Weights of a small transformer language model.
Size: 16 layers, 10 heads of 32.
Architecture: RMSNorm before each block, no biases in attention or MLP, untied embeddings.
Training: a variant of Muon for these matrices, 340M tokens.
MLP neurons of a small language model. Each row is named by its layer, matrix (down: output weights) and neuron, and shows model dimensions 48-111. Each number is 200 + 40 x the weight over its row's rms, rounded and kept within 0 to 999. A neuron's up and down rows have the sign that makes its largest values positive.
Before each neuron's rows, "fires before" lists the tokens most often just after its 100 highest values on Wikipedia text that the model never trained on. A number after a token or word is its count.

fires before: " |" 53, "." 4
L6.down274,226,148,152,194,150,191,198,192,200,295,218,260,199,159,218,99,138,223,200,198,193,215,206,245,273,163,218,165,303,241,266,140,204,137,261,193,129,262,204,204,117,189,196,220,176,62,196,298,247,105,217,233,152,181,171,263,170,135,292,183,227,251,227,233

fires before: "|" 43, " |" 18, "\n" 7
L11.down824,270,266,173,206,206,224,184,125,196,187,136,238,179,265,153,186,134,211,132,256,168,250,252,175,297,261,209,234,230,236,269,162,230,205,199,304,119,208,228,223,236,203,178,188,247,186,199,280,178,157,203,146,249,185,217,220,190,216,209,208,169,172,148,230

fires before: "," 27, "." 21, "\n" 4, " and" 4, "s" 4, "le" 4
L7.down587,216,209,251,235,222,196,201,123,220,195,192,167,247,231,199,194,222,171,187,235,165,235,201,95,249,128,209,242,211,242,253,119,221,214,110,221,135,181,229,219,184,192,184,303,161,270,243,190,222,256,238,266,194,154,186,253,221,185,191,180,156,178,153,260

fires before: "." 33, " |" 29, " " 11, ")" 6, " m" 5
L13.down165,255,163,143,260,150,221,195,153,195,185,179,197,146,257,192,208,188,233,148,224,259,229,278,177,218,199,157,213,185,142,245,155,176,236,158,185,189,182,241,170,166,211,203,244,214,145,167,212,143,150,186,198,118,207,283,144,190,163,121,197,188,171,173,212

fires before: "|" 37, "us" 9, "er" 8, "\n" 5, "me" 4
L12.down314,320,250,255,137,161,113,230,241,225,214,150,195,229,231,140,170,192,196,200,233,206,181,212,212,183,172,182,224,166,205,185,121,285,206,214,134,223,213,165,169,205,223,227,170,198,220,201,221,262,195,251,221,231,184,219,236,215,158,132,116,167,277,205,176

fires before: "ate" 21, "ated" 17, "ation" 11, "ations" 6, "et" 6, "ent" 5
L10.down564,190,205,226,243,145,217,229,179,225,237,204,198,225,260,176,165,240,222,259,241,255,188,158,269,193,199,161,194,236,188,305,160,204,242,265,180,252,175,173,141,173,251,202,202,212,210,159,224,208,192,123,244,289,159,232,186,155,191,157,161,244,194,221,168

fires before: "," 27, " |" 13, " and" 6, " as" 4
L7.down432,213,244,209,198,187,143,217,144,165,172,254,184,163,235,153,236,218,150,144,246,200,205,183,244,208,221,177,241,160,176,175,179,127,160,170,189,136,229,159,203,268,169,177,264,177,200,179,189,171,203,247,233,168,172,268,232,215,205,109,188,211,176,228,157

fires before: "s" 22, " (" 21, "′" 4, "." 4, ")" 4
L7.down820,151,235,204,261,185,261,234,231,230,189,179,227,213,175,152,178,208,188,204,185,164,156,146,221,144,168,218,195,181,111,202,222,257,238,182,264,270,226,146,144,237,267,267,140,187,189,140,169,231,265,249,132,216,214,183,229,220,270,219,215,207,198,214,231

fires before: "." 30, ")" 18, " |" 17, "-" 4
L4.down229,148,185,129,228,216,206,286,166,225,176,256,206,285,263,247,181,220,192,175,272,147,141,179,337,225,206,186,187,237,116,164,210,186,225,190,200,230,235,227,197,154,186,235,210,226,162,171,264,257,190,234,244,154,212,211,215,209,243,272,133,166,221,161,283

fires before: "-" 34, "---|---|---|---|" 12, " C" 5, "up" 5, " |" 5
L13.down150,229,183,178,181,201,186,234,221,196,201,109,163,154,246,174,248,164,263,166,186,208,233,143,241,144,222,237,243,218,197,236,122,245,250,182,168,211,182,246,181,228,225,196,192,179,204,238,261,185,192,207,189,160,205,157,167,225,222,162,152,254,226,251,166

fires before: " |" 39, " of" 14, "," 6, "." 4
L4.down439,203,187,181,136,255,231,205,259,62,260,243,74,195,154,218,224,205,179,147,199,139,198,176,265,181,166,185,222,176,153,245,164,187,235,174,206,160,205,203,267,213,285,180,199,114,138,175,241,193,177,182,111,176,245,162,168,165,240,219,128,199,204,223,182

fires before: "|" 44, "\n" 6, "F" 5, ")" 5, "|---|---|" 5
L12.down627,189,195,134,222,208,105,237,151,200,219,156,183,297,247,225,140,216,244,171,201,195,197,144,153,199,165,172,158,143,186,274,248,223,182,153,206,215,218,222,195,140,203,268,171,145,174,218,207,229,249,214,231,142,148,241,198,146,205,211,220,266,194,178,221

fires before: " |" 24, "-" 13, ")" 12, " (" 8, "\n" 7
L3.down328,208,221,245,201,193,218,261,260,165,217,83,175,147,208,111,239,174,248,152,182,256,243,195,226,258,178,161,255,146,214,210,194,245,247,200,206,211,196,204,196,189,152,187,221,165,243,229,207,271,184,209,168,200,239,221,189,112,179,148,145,259,175,172,248

fires before: "ip" 21, "ation" 15, "ular" 12, "ted" 8, "ated" 8
L7.down99,213,222,210,237,194,176,258,167,141,232,154,220,68,204,177,205,259,200,200,185,310,147,165,149,219,211,253,179,217,180,242,202,223,176,198,164,211,271,143,155,181,157,214,199,209,198,229,221,180,185,148,276,195,146,176,204,132,132,159,228,246,211,178,230

fires before: " |" 32, "|" 19, "|---|---|" 11, "-" 8, "\n" 7, " " 4
L10.down588,195,192,174,208,171,103,196,163,150,265,159,136,209,250,274,183,202,136,179,202,159,139,246,160,207,195,184,200,179,212,192,188,324,191,202,182,228,255,203,157,151,122,240,162,219,146,210,270,206,260,179,202,166,129,254,163,106,193,206,196,164,262,249,156

fires before: "," 20, "I" 16, "'" 14, "." 8, " |" 5
L11.down15,160,191,125,151,205,223,206,175,139,267,223,179,209,228,198,181,131,172,179,199,232,148,264,232,238,218,226,247,168,162,208,226,199,146,121,190,226,213,172,213,244,213,241,191,172,212,159,173,141,234,323,179,170,146,247,150,186,238,208,132,229,167,195,156

fires before: "\n" 86, "-" 12
L4.down55,234,133,160,276,196,257,265,103,94,199,165,151,217,226,182,170,183,200,180,170,180,222,260,242,177,149,202,179,207,171,190,192,325,206,248,194,215,163,246,156,154,228,214,183,140,169,275,210,252,204,200,170,221,248,161,135,167,207,177,243,250,261,178,190